config.toml
n_layer = 8
d_model = 576
n_head = 9
n_kv_head = 9
head_dim = 64
d_mlp = 2048
vocab_size = 16384
activation = "swiglu"
norm = "rmsnorm"
norm_place = "pre"
norm_eps = 1e-05
positions = "rope"
rope_base = 39100.0
rope_fraction = 1.0
qk_norm = false
attn_scale = 0.125
bias = "none"
tie_embeddings = false
parallel_block = false
init = "orth"
init_std_qkv = 0.0296
init_std_o = 0.0
init_std_up = 0.0296
init_std_down = 0.0
optimizer = "muon_variant"
lr = 0.0122
lr_mult_o = 1.61
beta1 = 0.93
lr_head = 0.00834
grad_clip = 1.0
warmup_steps = 200
schedule = "cos"
final_lr_fraction = 0.1
batch_tokens = 131072
seq_len = 512
doc_mask = false
train_tokens = 611900000
steps = 4669
dataset = "wikipedia_en"
MLP neurons of a small language model. Each row is named by its layer, matrix (gate and up: input weights) and neuron, and shows model dimensions 400-527. Each number is 50 + 12 x the weight over its row's rms, rounded and kept within 0 to 99. A neuron's up and down rows have the sign that makes its largest values positive.
Before each neuron's rows, "fires on" lists the tokens most often at its 100 highest values on Wikipedia text that the model never trained on.

fires on: "=="
L4.gate1884:39 63 50 52 59 56 46 58 44 35 51 36 54 65 54 46 72 66 59 61 59 58 51 34 66 36 68 60 47 60 58 38 63 53 38 39 27 56 42 56 39 57 34 49 67 55 41 64 51 53 67 59 47 47 57 47 49 57 42 39 38 52 24 52 44 48 63 31 57 42 27 46 52 40 70 54 52 34 56 50 80 54 25 39 61 48 57 46 56 53 50 39 51 51 57 39 55 46 49 63 42 65 63 51 46 44 56 31 45 61 51 41 55 47 49 58 34 41 51 32 59 67 60 36 48 61 39 60
L4.up1884:37 72 48 33 65 64 42 52 64 46 48 33 68 61 38 52 35 49 63 39 50 50 61 31 62 49 51 66 49 53 39 21 57 40 49 43 47 49 71 31 35 76 41 44 83 56 52 69 67 39 50 62 57 73 54 40 61 56 60 56 60 71 38 48 54 47 56 50 43 58 50 64 60 53 75 39 64 42 66 39 56 55 32 40 64 60 39 68 57 46 48 50 29 53 47 61 66 47 44 58 42 62 54 35 44 36 50 29 44 49 49 50 41 34 40 58 58 40 39 46 43 55 54 36 46 74 30 60

fires on: ", ", "), ", "; ", "); "
L4.gate1451:60 36 26 39 56 30 59 40 47 56 63 65 35 29 40 55 52 64 55 39 54 60 48 52 36 47 58 42 49 38 54 44 48 51 33 44 60 46 47 42 44 50 49 43 44 46 36 63 43 49 53 27 64 18 54 50 48 54 48 61 44 48 44 59 70 52 35 66 44 47 70 29 66 42 53 54 41 57 42 24 52 57 52 49 44 69 47 67 55 45 40 39 76 31 64 46 70 43 49 36 52 41 60 49 43 60 42 59 46 38 47 62 40 39 58 49 46 58 65 43 48 54 59 52 65 37 40 54
L4.up1451:47 62 48 35 44 37 64 39 48 48 52 15 32 36 64 60 55 50 34 55 72 51 76 43 48 53 40 52 70 57 53 56 58 56 56 52 58 50 67 55 33 54 78 60 41 42 68 27 48 67 61 47 38 23 34 58 51 50 59 45 51 39 27 58 52 38 39 63 68 61 44 24 33 26 48 47 23 40 64 50 54 60 47 57 62 53 32 45 28 36 48 71 55 50 57 31 33 64 52 28 46 47 66 48 45 47 56 73 31 45 46 60 42 69 71 44 37 62 50 66 67 50 50 32 38 49 43 66

fires on: ": ", "; ", "): "
L4.gate495:40 56 39 61 32 45 68 39 50 47 43 68 68 32 44 61 39 57 46 69 63 31 55 66 45 51 45 37 47 49 54 44 56 48 42 42 52 49 44 44 57 24 67 67 47 50 44 49 76 54 51 57 44 49 56 58 59 52 45 48 64 47 39 50 48 50 36 68 55 49 55 37 73 61 46 53 52 61 41 37 34 69 36 36 69 55 43 40 68 51 40 58 39 38 72 51 47 39 21 43 51 51 65 49 43 62 48 35 62 40 29 64 38 54 21 46 45 57 59 40 47 62 47 35 47 39 50 46
L4.up495:38 51 35 66 31 48 44 39 69 43 46 46 45 34 32 65 39 47 24 71 50 54 56 49 42 50 42 64 47 45 52 57 53 60 82 54 40 30 61 44 47 43 35 56 51 58 52 38 55 57 42 38 46 77 49 43 52 63 47 67 50 48 50 38 49 65 43 65 46 55 47 43 68 51 64 48 49 58 42 48 35 57 38 64 59 40 74 47 51 31 54 66 41 37 62 47 36 67 25 32 56 65 54 21 49 38 58 39 60 66 72 50 60 48 52 31 37 50 50 50 47 60 52 54 69 50 65 79

fires on: "=="
L4.gate1025:31 40 54 71 34 49 41 54 43 44 31 41 42 46 48 50 55 66 50 62 23 51 55 49 25 44 63 34 39 61 29 32 57 22 35 44 47 57 29 55 56 33 61 36 29 28 55 44 43 38 52 54 48 50 41 79 65 54 46 53 41 58 43 41 66 64 60 58 47 37 37 44 38 41 55 30 57 47 50 47 48 42 50 55 62 44 46 30 74 60 45 49 37 44 59 64 55 35 56 37 49 69 42 47 64 72 38 51 36 57 73 53 32 47 52 44 34 54 48 45 48 70 62 48 64 48 49 59
L4.up1025:33 41 72 20 38 50 47 46 57 51 52 60 39 41 42 59 65 56 73 55 57 52 40 50 58 37 51 36 38 62 17 41 36 33 54 52 42 44 42 29 46 71 67 55 61 55 33 50 56 57 58 61 50 64 41 66 60 60 56 53 51 55 44 47 75 52 40 56 43 57 46 78 61 47 60 66 63 47 42 39 46 56 23 55 57 38 42 55 72 46 39 45 39 48 53 46 55 52 48 62 59 46 49 43 37 39 43 52 50 50 64 44 41 60 27 42 58 62 59 48 46 69 34 58 66 45 56 55

fires on: "| ", "oc", "ra", "j", "id"
L4.gate1351:61 54 51 35 51 52 56 58 47 40 66 53 32 49 48 48 58 43 41 68 44 47 70 68 37 59 35 45 63 38 60 24 45 50 48 34 24 53 85 70 48 57 48 53 56 33 51 40 49 59 39 37 36 65 53 60 27 39 52 19 57 48 59 59 26 77 39 47 39 51 56 44 62 62 40 59 70 44 38 38 61 56 71 54 44 46 53 31 52 63 36 62 49 28 49 47 52 79 71 59 48 42 33 58 67 59 60 57 33 57 45 60 39 49 41 36 55 33 64 43 57 45 61 51 67 37 36 71
L4.up1351:43 52 42 46 64 53 73 50 64 46 62 38 35 34 31 55 40 43 57 61 36 33 53 33 59 48 40 60 52 57 50 46 59 43 39 43 55 52 54 45 42 46 37 54 48 49 42 42 55 24 82 59 37 61 70 43 47 34 55 42 71 47 56 53 51 62 53 44 59 50 21 52 56 26 45 62 46 54 48 75 50 42 22 23 48 56 45 30 29 46 48 68 53 57 43 34 52 51 62 45 39 45 37 56 31 65 45 41 58 49 62 52 48 45 39 50 61 55 52 47 65 51 38 43 43 36 39 35

fires on: ",", ".", "sp", "1", "[", "| "
L4.gate467:31 49 49 66 42 44 41 47 44 39 37 55 58 50 35 47 49 49 61 39 41 54 54 41 42 41 63 52 50 49 56 42 48 39 43 44 46 40 63 39 69 50 31 60 30 52 33 41 59 61 61 41 33 45 72 41 29 53 56 48 56 53 43 52 63 46 55 57 36 32 47 63 53 52 60 54 51 59 40 24 58 42 53 55 59 58 43 49 35 75 56 60 46 53 25 43 50 54 65 56 53 53 40 41 47 42 49 52 70 55 50 46 13 56 41 54 32 57 48 46 54 69 58 48 62 58 62 49
L4.up467:40 38 48 63 51 45 47 39 70 60 61 56 77 25 53 56 49 71 46 63 29 51 54 62 63 39 52 60 53 56 44 63 57 46 69 50 39 53 44 54 46 50 26 59 71 47 32 65 59 63 57 55 50 38 73 57 63 72 51 58 52 68 40 61 52 38 32 71 59 61 38 52 57 52 48 43 39 45 63 53 62 37 38 53 56 20 56 57 51 62 23 47 60 42 59 51 51 61 62 56 56 56 36 53 56 44 18 53 24 61 38 58 39 53 44 47 55 42 42 33 59 31 47 54 73 47 60 44

fires on: "| ", "ind", "5 ", "6 ", "7 ", "ast"
L4.gate751:53 56 62 42 57 59 53 49 44 50 39 55 31 54 62 58 37 50 46 58 47 56 54 49 44 31 53 39 47 68 53 45 43 62 57 46 50 71 35 45 52 53 63 64 33 25 71 40 58 38 60 81 76 52 71 31 71 39 60 51 33 57 45 31 43 79 42 54 30 37 45 67 45 56 56 32 51 29 36 50 38 57 52 62 47 36 36 63 40 31 51 50 49 36 55 58 48 43 50 55 38 51 42 54 50 61 73 68 63 59 62 51 63 49 35 56 38 48 46 37 74 32 58 76 31 31 57 62
L4.up751:49 46 28 54 34 29 63 41 52 45 44 42 36 50 44 58 47 37 45 64 54 48 56 26 38 31 57 66 64 42 64 30 51 67 42 59 50 59 28 41 66 55 39 49 50 58 58 37 34 32 49 54 37 44 49 39 45 38 56 50 44 58 29 47 42 47 58 58 59 52 66 55 54 39 30 59 36 57 71 56 43 54 74 51 32 35 51 60 51 63 49 66 48 42 54 72 54 70 51 56 59 48 37 45 60 45 69 52 44 27 62 49 52 37 33 46 28 37 62 52 40 52 60 68 50 60 31 60

fires on: "==", "\n"
L4.gate77:54 49 32 61 61 51 56 52 59 54 63 49 44 55 38 56 51 57 59 66 53 60 49 52 45 38 41 56 36 47 41 43 38 52 34 46 50 48 59 48 80 55 52 66 74 67 61 46 55 52 73 64 48 42 42 61 50 42 41 45 62 49 43 69 63 40 50 47 40 64 52 74 48 33 65 59 29 57 35 50 48 43 61 38 48 45 42 40 67 56 41 48 52 55 60 54 69 65 47 60 28 49 54 36 51 48 50 35 33 59 58 47 49 54 27 51 50 35 61 42 64 65 54 53 61 34 48 53
L4.up77:60 48 54 60 49 45 39 63 65 49 56 47 44 65 51 41 77 59 47 56 38 61 44 39 52 41 62 50 38 44 46 53 57 40 31 51 46 52 62 48 87 53 33 16 47 67 48 46 39 43 48 77 41 57 62 33 71 34 42 55 72 42 50 28 37 52 69 74 41 60 51 83 36 30 54 46 44 38 52 44 53 39 56 44 51 26 51 61 41 38 40 39 55 63 57 54 55 45 58 41 34 74 58 47 39 34 31 58 69 51 61 54 23 40 31 56 65 44 67 49 45 83 56 55 57 46 35 49

fires on: "| ", ", ", ":", "4 ", ".", "201"
L4.gate1863:47 42 43 61 35 46 61 38 61 55 44 39 60 50 54 57 31 36 74 57 48 72 40 52 51 51 37 63 57 64 44 53 64 40 56 49 41 59 40 37 71 55 14 46 58 31 46 60 44 64 43 54 35 65 63 19 62 53 45 20 47 55 53 48 50 59 67 58 57 48 62 71 47 64 68 41 69 47 58 50 36 67 21 47 58 37 47 77 35 43 39 40 30 54 58 40 37 59 50 69 40 65 52 51 43 55 52 39 56 40 43 61 49 49 40 49 57 47 39 42 56 26 33 59 69 40 26 65
L4.up1863:64 53 64 49 47 38 47 66 65 66 40 26 41 51 59 54 66 27 38 48 43 67 75 56 40 58 55 55 48 70 52 35 44 32 38 60 49 47 69 56 57 49 53 48 64 59 39 42 59 50 33 45 66 37 44 49 40 40 48 31 44 61 44 72 55 59 44 52 55 48 53 35 52 43 60 41 57 50 65 56 67 51 33 50 53 54 40 36 20 43 58 25 63 61 59 42 41 55 66 63 50 55 25 36 66 70 55 50 23 54 69 42 47 56 56 50 44 47 62 47 57 52 34 49 52 21 45 57

fires on: "==", "0 ", "1 ", ". "
L4.gate1133:62 41 46 55 56 56 37 74 30 71 53 62 62 44 45 54 47 28 54 62 37 58 59 49 69 53 47 53 56 53 43 63 45 45 41 46 36 41 68 76 52 64 53 66 78 35 54 51 54 42 38 53 63 44 44 49 58 51 29 45 58 45 49 55 51 64 40 24 30 46 45 58 62 40 29 47 44 28 61 45 54 56 39 61 48 68 40 59 50 46 49 43 59 51 55 39 30 46 41 52 58 48 52 25 55 56 37 47 59 64 44 41 55 50 53 63 42 23 63 62 57 60 50 75 47 28 45 60
L4.up1133:57 43 48 50 51 71 37 67 48 46 37 43 57 43 30 58 40 54 52 40 44 49 55 56 35 53 63 31 45 50 69 70 72 49 46 38 47 67 34 62 65 55 47 57 48 23 45 44 57 37 34 58 43 43 54 43 51 51 61 43 47 54 41 39 62 62 39 57 56 59 63 17 49 56 47 60 46 50 46 32 58 28 44 61 14 70 80 65 56 37 58 36 44 59 49 52 59 37 48 19 49 44 48 39 70 45 27 70 45 49 36 40 52 51 47 80 37 38 47 59 54 52 51 51 61 54 60 70

fires on: "| ", "on "
L4.gate167:66 59 57 53 65 38 58 45 38 36 53 45 71 47 48 55 58 25 54 71 56 58 44 51 34 37 41 50 34 49 47 39 44 66 44 71 38 50 57 58 40 59 25 51 36 39 43 42 43 39 64 45 59 56 61 45 44 44 34 42 32 38 47 45 57 69 53 50 35 44 65 65 49 46 84 68 60 28 40 41 69 54 37 52 63 65 57 59 25 50 42 76 31 59 65 50 53 62 63 56 47 70 49 49 43 46 49 48 49 58 57 49 53 58 32 55 36 49 43 49 51 68 60 28 53 41 46 63
L4.up167:48 46 46 47 48 39 43 45 71 59 41 33 56 46 42 49 23 58 40 49 55 47 41 62 71 38 52 49 58 54 47 32 53 40 37 57 63 43 59 66 75 41 28 45 40 37 55 57 57 40 59 50 64 27 64 53 72 34 36 53 51 45 35 62 29 53 43 47 40 37 50 45 47 46 31 51 53 46 43 65 54 43 45 67 73 37 31 48 43 44 57 61 60 53 56 55 38 47 67 61 55 59 44 24 57 30 68 47 46 49 26 32 61 44 40 42 46 54 47 60 58 65 47 29 36 54 39 41

fires on: "==", "in ", "p", "im"
L4.gate253:48 48 41 72 44 34 67 52 58 61 41 44 49 46 51 61 47 55 57 59 46 33 50 40 81 55 24 64 54 55 48 32 60 35 23 64 54 38 64 34 69 48 55 54 34 44 58 31 37 42 54 59 35 70 25 54 30 52 51 46 54 33 58 74 46 45 33 57 54 57 66 63 62 45 71 53 56 35 36 60 62 78 55 29 52 49 55 64 50 31 66 42 35 57 47 51 68 50 62 48 44 52 72 49 61 59 44 44 47 40 50 46 48 49 34 68 32 51 62 61 62 74 66 51 60 41 42 51
L4.up253:52 45 36 44 53 63 56 50 57 61 33 37 51 55 41 51 43 44 54 55 58 53 62 47 31 50 75 74 38 59 54 44 64 34 65 46 44 49 43 53 41 68 57 43 53 41 58 65 80 50 51 72 44 58 54 54 78 40 51 63 59 36 27 44 58 36 66 56 44 63 39 56 56 57 37 38 55 28 33 50 46 66 42 46 57 35 29 56 58 80 40 41 62 37 56 65 57 28 71 58 53 37 70 50 45 45 56 23 40 78 48 41 29 43 51 60 49 32 48 68 55 53 72 64 49 42 49 49